Weights of a small transformer language model.
Architecture: LayerNorm before each block, learned positions, tied embeddings.
Training: a variant of Muon for these matrices, 569M tokens.
MLP neurons of a small language model. Each row is named by its layer, matrix (up: input weights; down: output weights) and neuron, and shows model dimensions 0-255. Each number is 500 + 25 x the weight over its row's rms, rounded and kept within 0 to 999. Numbers have three digits each.
After each neuron's rows, "fires after" lists the tokens most often just before its 100 highest values on Wikipedia text that the model never trained on.

L2.up761:502447471488536425494496491501513509532500489518494538496512551534500521503494477473478466480532506519503484515483482479480523516480490465462490499523522524468502485524453458501524517534507518517478483527502511497544502533502523501512504524525497496516506504475498487473494528509490523503531442507515505508515490478513527563500516518510460477489536498480505493509512447489504564471510514535518516492487505503513438460498507475478518514467477509499513465477513524470546511531442496495516487477488525485487475491508521535470489523504457473485507502529499493543536465474532488502514510529540544505492444524543464529454494482510490447518500456530567511463477515542506479500485529513494499431494478500547483483520448474497496498523492550482506513478472506464483488500488497
L2.down761:486504499505516520471511495502479548511504552497499481479488503486518522464529495530496508497501499530483547453475465507485530493508527500500502504449500471498513516492486471494485491508500472531440450511493456447487527563478468517493515537517506509546509489530512501483526516492532507425505453531483505509529450478532563475492482446525510509524535497531512489514489469493494514480526503499455485459421524518520521479520457522543545467486515564440528498495542472492509524526462493500519507463479486537482500501484455487503480542526489522523512494513498500504469476505491505493509484526492518503535502499516537481466507473503501500507521532466515501492500470506501486471516512488498527494485524425498512506479475525510473486521466524528518508544506469502530502511507482
fires after: " C", " c", " S", " sc", " W", " comm"

L2.up408:518492487519520488489536469512544460467493494483510524452486520460538511513515461485529468509536514463456478514527488521503491454460491529493488500491497515472458490496502541504477477469482513543483538480526515476506488495475524504524527451494489504480495510470525486522470557490425546495497455498496531513481523490531481485499469542509486518525528490492497493496480513497484494500471503529509530501532476497511506522527491503523501434500488538508457486516521564477496507497498509498500520495490460512542462537533531531523472510472506511500479480519532512479515488500526458518510525491532522536448511487491527505521454512513483445508443479502493526518513531485481457508498496451480505527513552535474478482501487498480474474499483470464491473510473499540550496472499563
L2.down408:451504515456534486513505578520502501480515482515552526559518487486503507535499490523508509509505520503498507468528536504473527504474474510502491510492490464462512460488486470527520427488492464477503545490534512514500510526547531481468451519516476485449511504476507518489482500511504496509482519495476500524513478495534516519490467475515504511509531482457500465490524526505508477520481485481504508479518493512495522519484479436527510551490532468463514466505503458470509531502497507484480528480460474471526488525527504515482463443495509495470473499476495466523502469520513504460523504498522519501508531540455507543520493512494516470499479473538489463525485516511490473532492468536510529485508489477509511489509572490509478463532529526491501555506541491518464577489480461
fires after: ".", " c", " b", " s"

L4.up268:498520489443492548470541475480513473517523480498495516518458516463456505488547504475483506490517489493541504466507486521536545552517451515482512495546496493479563468489504482513484505483520511492511484476525484468477526485478514550543474481539433477492489469467496510464524493537468470522489491436530551490484520510500503495483500513456492518499494503482551512479527506507493523525537471512494556500536490478489529480524492499473497487497501509444529523487478480481516519481535474488508526496537506453502496513516489505506441542532517518526500504522519500497500513522543477511483510503496550482478499488475465478501524481506495487491526536508506509543435532473498501478505510485488499507492482523478504507470510510516488432472501502481455503504477535518487490439473542
L4.down268:530508492516486528473529528480456455472439506532489470495520445508464488507449553479525498523489520521497562531490501494469494469471536490529474469465535478495518519510450510479480520496526490465515475476514534500537509499514481508496528466505498515503472501530486515485488507496503561477495478515494471502510522505490487518507534464515506489504527497499505483496503502544490548454534550494468481462530481551479528521503466505502505493516544523523469528523511499529475470463519503437531480490552519520529547485465494479492480438500518450508475489508505460521472503486493450520463493502536477511532510500513527523461531517475506514521509505492469494472489530548516512505538478499492516498496528518466523499469511491460497467489525517493554518459484490509499490503470484
fires after: ","

L4.up331:533480514520485454478530534470504499547537510518459510523483503504525461473532534458505513471497479488521510493509509491478517535480456476507510526474478539504501470508509498498467541522503499551508487458506480488497517462472524496511549462486527516517537509462494507526493495494488521517499454512461520461471520503532510483527471486450529525511547486485445507547512512461488521539478516508490482494488505443520497550499501497499511524439492473443477497503485513547485522455441447506519493480467497564481504488497516518459498515514463506515467491527457450527512490472494497518497488518480502509532486495504502512505500522485526524476478500516489534462528548469490499505536517507517521489506499467535498470524442530500529487523472477507521513474488501528523508532532526
L4.down331:496478563459545474515515513479466505497419454487497497476521489564508454537477495524490470512556486500503463555533519495488470517478523517514516477501507522490483519511523476442517512525496516509481519530464557474489503515462482514493514512507490505494480456544466494516482571538514500519492499499502574463511441523527498508477525490498499463480451494532497520468424496487471482511507487473500506502504475484545529494479482487519488534503537456537513506472499495525485523518519493502459513496501521472525519515469508450460524494502493482501500470475533510481476475477494502491510507485523520494531483513481490528533498472485503465478511514496486478538510512470549506501483518481486522494510466507521507502539485489499540484477509510525493522516481504489515471544539509
fires after: " the", " p", " d", " att", " in", " P"

L3.up261:497515485541518521501468491523485494497444464520499528514504548519525501530533488475480471431525532522502563528503470539510491522520570485497516511506464486499492500478535460518467497467520472494509458501458481508473495478509528490485482509513527507568526470505472514475494495523478521517524489497472462481501471515482469479501515495486504488540488480525486527481541511477482485511507461520503485519508495541512505513496527510511529516525456471473503513475534490526439461490486473455498475484524523495509484533493528490504486498470477514500506520528496448482466476470490494475507474530529520494498533460553481516528513514515488502496497525474527450527520497489496466482499468503508517486513512498515507505505516458471457540468512456544540497519526565481522489512573533
L3.down261:536518493459490504485494477536481510506470519465483502544501480491490523484517525473526466488518485462464500494512479479505534517497513503521474497489455488502494513473481479496502495524501514472469493469530494508500497537437515515521503524478493494483473484523485490519526514508462475458516539509488488487510474483447517503511437473503534522561459525531500500471457493483516556497528546514480506512486516487495512489507505472506534514540567489501511519497479480538468559508462490495514524512510549454492526505509530515512478528477474478491555507460452470497508503511517532479481492500520475482535459526467524541493470490518503491517510486532452488521500505486518562530535507514517447507512506522493493526493483495484471454461487516486517492469500559543483465446540520
fires after: " University", " S", " in", "S", " T"

L9.up977:518480499480492492517481524472521500480538517509454523519504526490495486434475456513505507521545530496506521481510482461489488503482507468534522489496495498471501498515478459577516530514487529489541509422523486502461477507476464468499532486453521465539485479518468511487501455512490479508521520490493524475511474473496552490508511454560514522503524513489500512548541519484508502485498558502493492507529509481511519470501464532470528544532478498508499510509555547510523517519490448484497523494504490463483474496543537506581462467479487465486505490497485481486536510542499501515498524502508482459485471506493502558502526536531466540518476513458493469468494477512492507463485473516470505498498519518469516502496518501492463524499486468501533477490540495521510475491512500
L9.down977:495469474508529526507510486536480505492495477461538524475476482534452511461535508551508523517487499507470468527497532459507494524441528520543505483514477478486511479495508492523552508548476483546490509493465492502510493554470489489504536500514523510505456490485510503516532480473470486480503502482534534461550489501473519546512487460531514508486507476511481508486501504483543525480480504490476484446530492477455464530495510490529441456539459518497516494513505496467564472503471458465493510495493506522552514484466514523506504473456483500504484517485492528488508502488504461494509526504486492529502537509524524512502475533514509480499451481492499529510514538452471523481530502501521471485511547505495456500516459484538555507550491504515467471480481471526496455521517527
fires after: " to", " can", " not", " would"

L3.up472:467495487538510516517520518517506475498536443515505478461485510516509501498537456473504499500560516515516433474482499497485523504541487469521525452497517524507475477460446515489489476535486533522480484496474527491528510519496451504486530460506496481445486484530483492509528518562514467486502495506507523522517529469505500533495468514575518535507475492512526523504525496464507502528488509514513490462526505490514524493527489519509492553476475479513480494516489522466471452527515462479484482467464538479498469476487506524472477459462502470493505528502457507521517539521499523507510524504528481515523462493506520489474524509520515532502504505496493539546496552516508482511474506511503463506484542521491427456513500488463492512509480550500481467449499532556524498513478514
L3.down472:479493486486493512451562508507523482495507506537488483487489481437522528476488498528503519498504509500503463482506500499507523505515486538517512519513492469539492473497489491498526470498506534502490477546529438473494471493501445498430503483483496460510476526526481510477504471529512508453496487489513532535478548464541486535470490453540485517545490542511487529511510479505504488511503538469495486491513538522480500522527499538459477508490541469537512527458490547524481459535486488495546479505500499461508483448511483505554475524527522514492476465524500523524493486486465486499488484518506474496517504465483509476486480531511497482554444520489504521485473545529453532531443526530491504500445523515478509496529494477463475500521523531487517501482519527502528456523500506
fires after: " C", " c", " Gu", " f", " T", " F"

L9.up581:506519510476533497499505516501526477495533471482506482525519453494517496484517461517489497476469498478499468454499479484523476490508455500517463549541503512470485500499501492456485486501487515500509507466532507494511515484452486473590491523498473485479503494520531490491486469518455472504493474474490517536495478532479536455482501521513508516484493523471576502507518515468473491509532510501597504460471506508484521551519512514477510506516485534473513511485522454496529486505503491477543527488564505489477505439494463501479500515509535540502504520479471502514531498499478497511474528491565534459452500500541524537510500538488520495512487500517500473518505493472500510495531458468533521491490483516521464493489476494497517490525544539455511495494560469466535514525500503
L9.down581:506465503496492494480509487471530514477525552491468487501517487514498518522512546469518515464527503529482497518526481441490507506478509496540525508489507534491488485485531500471501470478442478511476533495539514518494505492480476530524494525472530494499461505474492497516508510533498490511488532521530490538516503465548495510454487490512530477549517510487504549505496448452478511490547499521488528487494527500511550481522505488528473464514492445489490536537533467471472518498481533465481518504473523452516537541506501496461478492434511523487470517521508458512521488533496499494488499454526521468510511482531452479517514484492505490486484502490525533491517485457517485535477498489527499512425447545462541502553512540498475543511485502534492506499498455501514455523466507
fires after: ",", " of", " in", " B", " C"

L2.up771:516531484503503490479512498510522501515544510476487532485512517524528455503508494536493553494458522538515466511495502478469524454512500540501537492558482493460470556509506492540494517451503512475491486546505493533494498487492444536485458548505481517525516519517516473516489496497494547473492508499508490482456522490495497492516504521499482473488529501527467474535506496545478471470493486517515484509468489508450502513508511478445501460506464526463525522506499488511475454482480488498499537502491482472521486505504548485514538514491492491488517477538436481475458481512552505546506525435507505497464487521508488550479496505476507472480528509541477488504560501478467494517536467505488533508487484488507470519525500544444496478539527522492553506518465514484464488533475496
L2.down771:482521499500482515505495472544503485485462510461512462531503490502516500463470528490500472513503497511472537495572509537535534503497497449519522485483514517535501512467530459526506523480499490474533498493512492533505474445473537490521537571521509526505448519516501501489486502519477509515500493518479532477477482482506463460524492489529505422525526461500495474516473546486521504481495497498509509516452505501492484543502512496471408488520472466496493498508504484494519550494506495469505528467507484487508466495480508469498487514543503520518466515513487499540491513491481519516495506500477480514491499526521506537494495465503455483485447476487489526500579482493480510542457528508517481522522531466479484500536511475503550469492485483571517534508502481528509475495508452
fires after: " r", " st", " R", " lo", " deb"

L2.up628:529502567488484543468539540501534476442489488527491527476489534507489462549474513498523489429496526492530474485461526459462515512486516500516462504526493525482450504533476500476526476516542512493484485500477505535525454537480507482502487512515478465505494520487513481478512464506445471500520522514483492494501505457501538477465526505531537513530501477556517491508520459475478501460525479482520490527463472517527480508502526531488483481515484524546484460517470527512463490525484498523508495540532511492505525513500501434518507522474477533478541532505513496508473495536515483498500517500449509528489469484479452472474501487481442511482542505531501474505501496502496552512500502498524521514477543481470470483468556506518481488521506487504490488481482505525533524526523468
L2.down628:486485480500521519521533507472536490475494529512470536482536464499506486508510503503505484495547506483479472478512570523470523483504484495477483488503520463490490492496503464486511469514491480535473463455516493465497539518479502507478502500548514533487501494549490496484484490560520552505510478470437474545525512493473517501524467520510491564491523516473495485495510518486482442469526511479522514488542548498485481492495523507488471511510506498496492488482496511486447481470499531456531490466543433498520462516446433480528494522540480516476488514474511499487528503485516488485501486489501512499502529497525520526469461512519538469472494520488476491543471530493495490547532496509472565528497509515493567512502501518489484469461477542511530509483537494469496506517542481
fires after: " t", " W", " m", " T", "W", " Wh"

L12.up870:501480503495509547472501507505539501524473523493498465504490510438463502479523491492476493480503523531494457523481522541466495514478480503528487490548546462522520518508504512489501519482477498540463530504496535436485482522492486500438484475485527512496493465511495510501452503443481484460502526487543519492474475479522468516498459501503519514465467531529497512483494501487479523482482439503495482531516488503473487504496525476511515524489521548493485476547523540452521509446454449488550488475544481516521495497496527546508517544509465513488563512513493581510542495498477463492510489470463510521509503536536499535501526519482518463510498496503484530472475471483490473531510504538507522494487478509503486466471471513494490504485517457533539507502476504531516482519484484
L12.down870:493430536481513512497475475519520531475520460470531495493464498525518539502497446492521493468507504531511512540501535515476493471533494534527509479517485505504456516526476465529480490490528477535456504486433509522491465471494509519490474524501464520458533540487524498501465460476493546542465505464494489502504513498482523491506472522470513493541520511515502512522529539503493514524510489467484492542512480497463514509519479526490540493508462515504473495531543496509494500461528504460489564507498508521491453511443525470543522451533488429492523500471505521488487495482494513494501471539469508525496492507477521478471484485488503544507491526521492465496477525498526545500474526525517491505495476537472487509514472492484527513497496548492483552558500530510515456465476489
fires after: "-", "|", "==", " the", "+"

L4.up191:524507462499539506519545503489472479545511501493491459508457553505494497513522457478526467537505472540507505479523466509481476488554518495504483512511461455507475507527473522518477466492561571507486480462491516501504480467489502538495497436472511510482472513529524497507539436506470521463526500456476479473486555472475460498551493527421505490454488481505498512512486517532504480535533488482488559532524507505502487521511497471473507527464495528486474518483501510492488488489492491483519505531497520481513452490476517468446503480498511517484507520483486484551520501500521511541487519533543510470490486542506462503497498524507487495537527508545537493519475475526483482487510478530496508485516523504509517501491479516518514516497492487474535509455505519476544512489543489
L4.down191:494501498507521472488505492507506524464460545461490500498506485474455496494486545491528516529549517519490528506535478496514533481473509470471507445491478483466522536517490488487485525504486511502458521497487437494499497479471484466495547506493512472519523497512494550452507514454553482501446483489493515507507516527522492486498507563491483465472518492512487494452455519505489511522481571542533522503494508464456528501501524415517486527494505504536513487482541473483532484529490542486537516512513476483509492533504550484462480482496485450519460535525507514515511510509492480531511513494532496521496464511457499531500518550524502527458544523498530491527498501492498448506517511494486482517469498478478564481496506472505531491487485537486507491514485518502488447501514471
fires after: " ", ",", " sp", " c"

L3.up95:509488518448467490538539488491508550510500490499475515496488548496503472461512461526537438488471484530464493535475516481477492489500514488510487492526517483480516466504522501519484480463482527515494543473466495475489490539483521492470493514517501503452507524473469492577541519528537506498503511484515513514500513484548514483529477485476509493493490507513549513488523499541506524466469549493491523565505520489545493507510548517486484527474509527490518525486497478474449455499533481494499459498488531521506528531495489466451520512532490488516494501473538483506503545468526491505473475518506515485529477499503488459510477484469507514517493485510441483523446496520530567501518489500466462482470495519519550494461497507526538460506473436522493492481494497485543468497488503
L3.down95:501478503503482472482512446553488497502498531472515494560487495515531495502496522551472469478482469490461505491557501523530510498489502514481475502480450501517513512531517541523512479522510496502479509516471486500544543504519523518476473494530507428481511474544487507448467464485533474514470518482488467474522520542500489512496471522456507485501480463538494490494456515503516509511454522489492500479491566515481507480498481478519484493473543529489484477454468502499501503482467478502534486506504477488532501518522472508498533485460504444492481482495470507537509504512485515531524506515531492464499490536507513500482530502470487487502504479453538489488545514513523485500491500509524537531539453473523542464480519536558521543484557547501478507468528470484504542489522537
fires after: "-", " (", " /", " re", " trans"

L4.up114:522486495428482464540520539503502498544534491472503476520523510480479493491493481528498479458491488528480466491487532441507503493512468484521481472460485480505474546514551524488437464493463519514496537503540495522461481500481497520505534490474519459506487543496484503520474493503528471487441484545520529514532511483526520486506477502508521474517532480521521505502488528500517488477463478513553550494517468502508467478474509504455510511476446522461536506515527502484560508491527517542516469476485476525535488488463485533490519556488519561497474513508472507500464519496513482536490486521571515472499511511486461496485500474461525509501503510538512494517502533479496495486477482495511494487514481508526462462492487533509478487520516502560526491466454495521495473518507497
L4.down114:537481498482481512497494473466476480498495516483546520523528474511493504523466507530486491501450487534448537552514521494509508484511535512520449469433525494497488488511528442492477536532447488534493528513513491499513462472460507500509521536482506510494518517523468495540471463507487467492474493508478542530518482494518489530483472480493529490526514483449502523517523547518502467533478491487520464456516523517495504474475478489469497473512486502514477484550536485500516499499481507515481514505493487539475493486516474523521427475520510515525465517505493483502496473510496491490465475459551513555496528502478530546468481524526559545503500528564506487548501523463506480507503512501470506536526501519497440484496502497493485528510500552515497483495485501437470517517500490
fires after: "\n", ")\n", "-", "==\n", "|"

L2.up409:527486524473510499496504488497557507467505495458508498488542518466459492535507489546548491475483531503482489488518529491487511539468487498528517491489519454481495498510503502488489475547498502453534504516480515520516480493521499476490459478514515473496481508508440493498472468520505504528553538473505522534502489446460479466488491496512514525494525516490524507498502487486522544501448519513561529520498468475550537491465493496462488564504480458499502482450520491529487476500510504447450504493496518483525459491530515504498506492509494506504498533461523530531518507483509512513523492539451489513526526531513500537494444507485491516486520484516569476500518562517485481506483492540548453470517449479498503465515504532462490536486477493516500524474485505478513514523549480
L2.down409:516530495446474496486524490464476478478483494485527500500502472496523487493526510529482465533475512522502516485507532478490529476461535519533489487485494524486476511490519480503529493480449527533532523560508523460493508479508506523522476522527502475485512496501541529559486526509484472466509510469509512512494508508484499499442459511482523494487514472501488470498438531516471510474545515456529549452508534482533458469486475500492452426484478541520476458537525472476472510486493508529546491532523488487521546493490508508504445510461555501513450516526548478513488492467466506484499500476550503521514522533502501533515480511504463469495517513500465507525519532476513504510497533490515497495466489489485501529530517454521468487529485501470492508519517477542507545512518489
fires after: " |\n", "-", "\n", " Website", "|---|---|---|---"

L9.up522:486506495466491539509496530514498521486451479514542518482539511520512482510499451545524521524488519477472475512498513486465462498502496467533513504528460505532471529497495508536512447463478493497515488474489465517495492509483503503452542504491479454501503507520478505493516488497469503477449511513498524535513456502487458436499501507518519457494488523468466528527501469483492537473483513518488533516492544527515482533523538551514503479539476527472539530462495523531506500523544479491480545483524480502500466506508487549459524455501496471504497506497447533466496518509519531482471515504478501497510525538439515513505522525513493493504519463454540541507481492498519502505464548500514506487470543460527488501478450492510463540506521454484497510505550493514455505499489467
L9.down522:473524458541507428502506497491483466546481573501520510502529515491523470505479560522512457514501477516496515445537563472504517493498477519495477512525491544436536495559557504492509510517511476525494476483479494517488500483479462502512503512509496465505500467500510483512541526478526492472536525512503500484445502457470492486494525493486509512498493523512516505498487486528532531487470502488504504479470511523494495497490507488523475512509491517486511509485461533545499527464484511531494482540524488502533495520487516494454520506493484503468474497484427479488505520438542459470500523474499512553469498466513529460523499512461485494529494462521510484482485484498507509487507490517536498465549499504549443569517496495502513536493497516482534527466479494507476488483489503
fires after: " to", "ly", " can", " -", " ="

L4.up166:526498461467513517505512475512532480500488549510490503500488498494525479485472526516523539514506502502552501497497509555463532511477506504461494465494499463505485565493467477466494528476538504537479512441508498495519517452464480522499487467545482497537491533467504543516482478510477499445452485489516510457443506492465469495547510511508464452526517517513489495546467436499472517464489517523491463509517463504544465487522460551483524488508469524497489536481537478512501476518529480506458515465459508500516478541483499530524495494531500507510515495517471481499492525483485519483487505497491547562463512546475515531484507503564499490505537463526518496505526500501481501470484495526494479483516536505511479486549475483491492510502487501510515530508475488515480556500499490
L4.down166:511509497486507460488521528461533499501479545490508481533507466498469489460457550535544501527517491517509538537501530538475493524442500490510488494513515479487499519472460478516477502468516508485506497496516543541526529509539493522532498558453477515540502526491502490491504472487565503497463458477465477529550508508486477493508497472507492481505525478490515543513515490532506471482461537511539503525476514473472494486437522492529543485491541489509448541501509506488494475508468482481483485503462505553506510473482507493479497511487470502516543510506470518503498501463499483563512474541476482478519461532549483529509510503467489498446478531478460507522479495485518455475487501510478504499477511485471577478461512495524526523498483501480516511490525516493476479481520466
fires after: " r", " pl", " R", " sc", " Pl", "ax"

L3.up109:502513521476494524511507511534542498503502517515459513518499528543490485507491473492473531498520519498461511510474487492508556472515534510509471509483420478530520492477488495505467499512470465532500501515540529476552500454488487525530526493443468497467473520471519476533498459468487477469493500469511537469493471507476514498536480490507483505476530534541545500508512483519565491489516469514556514492491460520472505509485503492531445550456499491523490458507527497526512473539520513459505451502492506464503527503532504507521492525495470528501456519529489482485478508506495502515503507537508458502481516505485466504492484505564523531513496495461478556477531456468470513531515468539535506498526463469478518525516518510551526512486517451513476498491479507501498469511531517
L3.down109:552485513470548514499508505515515509494449498466481516519539488472515485462480501496496485546473492491503516528503482470467494552460533523515527497482526520486490524506510470442501524479495483526473484479500489459471479473460503473550524523534498564504544509503491505490500524501483499473523517526507492471461458481493444515480504513505499474475515524504479503474497523486484484500535470506524510493475485481512534518480488449509478448528558495485480491525474499482490468499513484511468519482503484509514501509487493514521502523521490456505553495487492510521530499463511506556506528493470493468542492494482495574500537482540514472529465526429536465545506489538544511485474486539493521482501506510526513500480472479516494499529511449513481479498530483482505463522536566
fires after: " P", " I", " p", " di", "ip"

L3.up72:458509522539421506517500519481490490488515461518495520525510459496506473486457515517484481486495501473518477499486487508484478475480548502498468507521514465495504512480460481525502512499456523459482505507501517523527486519491481513513469471505483497531485480517476489558473516527524513468548492505480463455534472462525524520513538491463484514475510470497483509530497469473489455438543501524542546506471516524573537510490466517490507555525478514516493484537453478500471498551492516472509454493537495497557526507507486491559514505468457490501490512506483517475475540454468490526475537486518497499528484503492505521505492517480505539517477509510468522506518509527506496516535484519477486482507540488515505518497497508509493495545477449543525510432522494520475476498508509
L3.down72:482513454498507503521500531524530509499512527518526524559476499529503532532506492537522463442494543460524481441472514451530493496523473492530491505480466508513455470496508511440507476544457522505468528504504499493534494472481452523506543533492505523502508483477508466520486566542533479508455526506523522496515512479529507530478508502550500512501523497502521466532483498463540498462468506517498459527504476480506478448486520526497521504499510521520510521496546460491469508467516462468487518533511535495502509468523515506515458515520498504469494485488450507472499471515486518508503467535522510517480506468519510483478527495516502554510474482525451481502530511523455498464514485485495525492454479503530446451506481488486536500461457516479489510503513532511497521478512497
fires after: " to", " t", " T", "T", " in", " I"

L8.up177:502471539498480509522507523465492444555527468520435499498501498524507476514511492516484504477506516491504506480521519473486514494535458544507490466516501474470505563475512509499536511531573474545495508470510516476495553509512500529529456473488482490441506499530496470491470475472511498477473496533493496492521511515569415560476512486504498520492471458484547520507496459485492486501535471494490484502521500494492457505440505525477510449469502503506496509500482544507478544553491522500520507480500492513477511500543474479492480481544477491536487504465525489474503494498507491553560463529495498530486498518503461504548471507520540491498471469503467476492495489488503515524534510495480480511516511530471502498494504525522487488521520524519491505484503536488527512485486459
L8.down177:480456495554512500454490499503497477523483484485489527473458493486496511512499505527496518514492485495497542495496491475502480493484538484475516474537476457473507550531511495495483475485476526500517553485476544483496461534463503473508512525530515496533518530470492526528489521537471501458523505476519496487489463488488467527502550505482499471535448482481524471496496513494500470499515517498494477472508520456525469519506479501503550549508490519534534467517490522534512482482475488500504482480492525519506494491516503508484496387498477533464522486513534492490533469508539523512467467458469482526470487536537486552483539494541504487519522527505496510465507516524475519491509509471554505494492491530481507531519518506504468512478445530491532505514502469495529590474488489
fires after: ",", "19", " that", "20", " years", "\n"

L3.up950:510475481506485466517439529537508494468515521508494524513500484498518479478532488505511479502530424545537507512521487506509513461511435516537539488488455540474490470466458486477504491449480486517494500523521502466450528477542531493464500508513491536525500505480481504496501497528468549457463498513539535522462532472490484502517471527490558513460526472478495503494510485527526490481488513502477535491496510480509506477497513463483485516521533525533503532464493507528459478491530495469537521480483546493501506516538493504516549557518524527491470465500499455537500469526476500548503524537519497490500512550459479533468503466495485455499502494488484503526514511499484508540527496475502485450498486511455515491499502553501512521519519453488486474516522463489511495495481475
L3.down950:481530503471478481499516507541505475486523493505497493524503543519499518485503508498510468551535450505486521499501554431522461547468531495505482497452523491534496486508514506526473510500487518507463500474509507513508474477470515515512532556540500479503517491516497502465489513466459474504519519487479534481524514520498474526498480449516480499536496467494529487487463517580498518519481508496484499506487496517489537438448437515461508519485525520465486473506514486539516503530513507443479459496483477510514476442445491454471483555474536489520507488506544498519494527511524514503503494496489491471529511480484509495573469472454523522504509500501487563476460521492530475513508528525462508498475469500477512500508530498498493491520496541471484496536506483491504501524521512
fires after: " ar", ".", "-", " fl", " b", " p"

L11.up479:514503482480504454485516489494492416492481516507470508526477531518483494501515515495478513516465542479474496468514522551529493501494532530451522521466491530507536516523493530494509449488523452503492515481502523508473478494533515489555516526501532501505475514467511513509524479467506476488472457452490493484482517475511501484482544465479436517509521507497514526479507483530547511510488486479483499508481486479453541530486525479477519508499477502525532532545548494483518498533510460512487492534488577531525509504522488522478466474525475475502455491501463540495487548483518525504492571501499487510524514438515548513467518518527499453472479468489459488491487472504478498503456530502475514496465485503491473524472527491518528490512492503489480495538496537479544478486500493
L11.down479:483475482489482468530486529500476479530496494518504465489507532488527485503468542485496494474488485493486524470490471513484487468517482486477521494481492498495462516520503491562519536524522511490506490559504479437523467515484499468497503511537502522509515494490523498519494494451509488489553493454471525525519536512516489467511536556534511503499501469474508517505524476450517516492501489483466538549507546530553484526511489485531515445466502480519467474462512487469497450501495470492465547524521468495503476490494502441511524555462548482467468479517517493509480477509521530460506480517506538474486513472516527496517469508502482520519519466547525503483484494499473498537553470515485503486515458509549493491549553509500520493508508495504548511481481482550452479486500515
fires after: " ", "3", "2", "1", "4", "°"

L4.up627:506489513451461500500544485534523529540529516482502453497486488478494489464508500507518451484480505549452485499510491503498499514512544487492485486496526515496518540498485463502495539448461503505506542489486536499470469530468495504462480548548490509505473529465542486504524490509504457515485486479458510508441496466479515501520544508453484506514530537517547498498495516448538558506450531561482488448553516527538540522474531512510507532527495526502493514450517513479475505517484505518489473500513464512497486496514490505503481466491514518524498535479505503555502508504514511457474525536488484466464490464533467491491528500492497532476483496469484531520480493468491522500488507522482475486518506531530491499445483459494518472515482501524515488503528496473531500492555475
L4.down627:533525449499533512532527522492476483460543523518471477495539497476492500476467562508493481580488488505481528501505514508500513475478502457535468493482498491502544526524506463486561496492502517531476478524466468491515481502491468508475467480519556520517510484482467477516463503492481488506474503458533498499524493494473513514482474497505497506523493452474483496481467517484483479533480516497511490428493532482503524519479536472483449514481528481456502482537513517486520489503471489516532483485496542491498514487552467538531472498521477477509443511513520474524512511530492486592508493503520481536526495504482533519510503523543525512470453466524502478502505509504480495498471463505501530513489500515525486519502533542458562518465495519485532499484506478508463485526523488
fires after: " (", "\n", "'\n"

L7.up625:504530506519473528516493540480493456494473493487488496531538524473490474518505526473486553490510532508496488482510470491501510478495509509474556480470463537478482556487508500505575504471446486485466493552516518499475515536521497502499522490523473485525435459493489492483488433521533460454486502517493485487518490556519495466508496500549532498493545513517519464494535503536467521476503530488492544509488521546464505536505527535504516476501438476492536512513472509489522539490480501514479526468514500501499489525500507488463536479503479522526495483499491487510482487505481553522491502533516524533500470513508506484434481504477498511513475507502474499552531511514449501469472522499453516482531479483510481510472491507490474518501501443507480480500430507532512518515497522
L7.down625:540501523504490485520452518502504491466492482494517512512473554538541486511504486516503507521503457520481507455497504477472504471489455523541518514483470492501490505545472500492497487481540474514522521475484504513514471453503506496470507473506492478518481507491523532534480529510483529483510534498488514545492546503474504510536468440537479515467507496530470511492496490482515510466457497527483497485538472484509469486522478487542483463545479449492532492517489484479547478536480512494527484514499459486513438499506479431506509509527501520489509486503460538514528560512516481461491511494528535527477525460484552484516551564496501501487453495491531511553526482455507512468525455508499500490474487523517522505487525510533454467464483471499533471518477518519492483504530510
fires after: " st", "0", "1", "2", " b", " |"

L9.up760:495486474484551504501519491496476519504462488513485502504523524481475481512495427477496539523494483478477483503538534525530524511488548499537455516491506545484536514503494482546517533479506469490472480532516527470529501515517493487515484517490448496570452518470542529450497487527499461529454520521481524481482485486481482499527502516528524483505482499487470480503473483447523510537481496476494501527504516519495516446483466495487501517520451473483466508530514506519466496490512463481512536492515493515506490484489471507480500458522500532512555457496450483479519516477480530499433499505519506482537505494506499541464515519504497504516518475489432522488453493503539534506539551466521506517500510507529490490483464523549507513528455529514524496524533518526502463471500491
L9.down760:456517543511547503505535534513477525536468501531495501461513465492522535496442501492526487461534520510519498466506506440476533549483510500524496512481484532518507503527473470496495501458504512455494466490461515517483467487445518503536489508493448504514463467530544481503523501526452506517503531457521481499497525524516511518485462531508496477521511492495554483514518483491536473506503537500488470523477460498486511474467475484516473512509489483533473490527544485491453530457507491489486478486463536510519554513499481487502543560492473504515481529520525490533467483496524497481508531536498518482511488544514533518481545507475494499499469444476504499510504490485464523479509474540493436499485475554482550474485521546499469490510516510496483523495521502470509486484494485
fires after: ","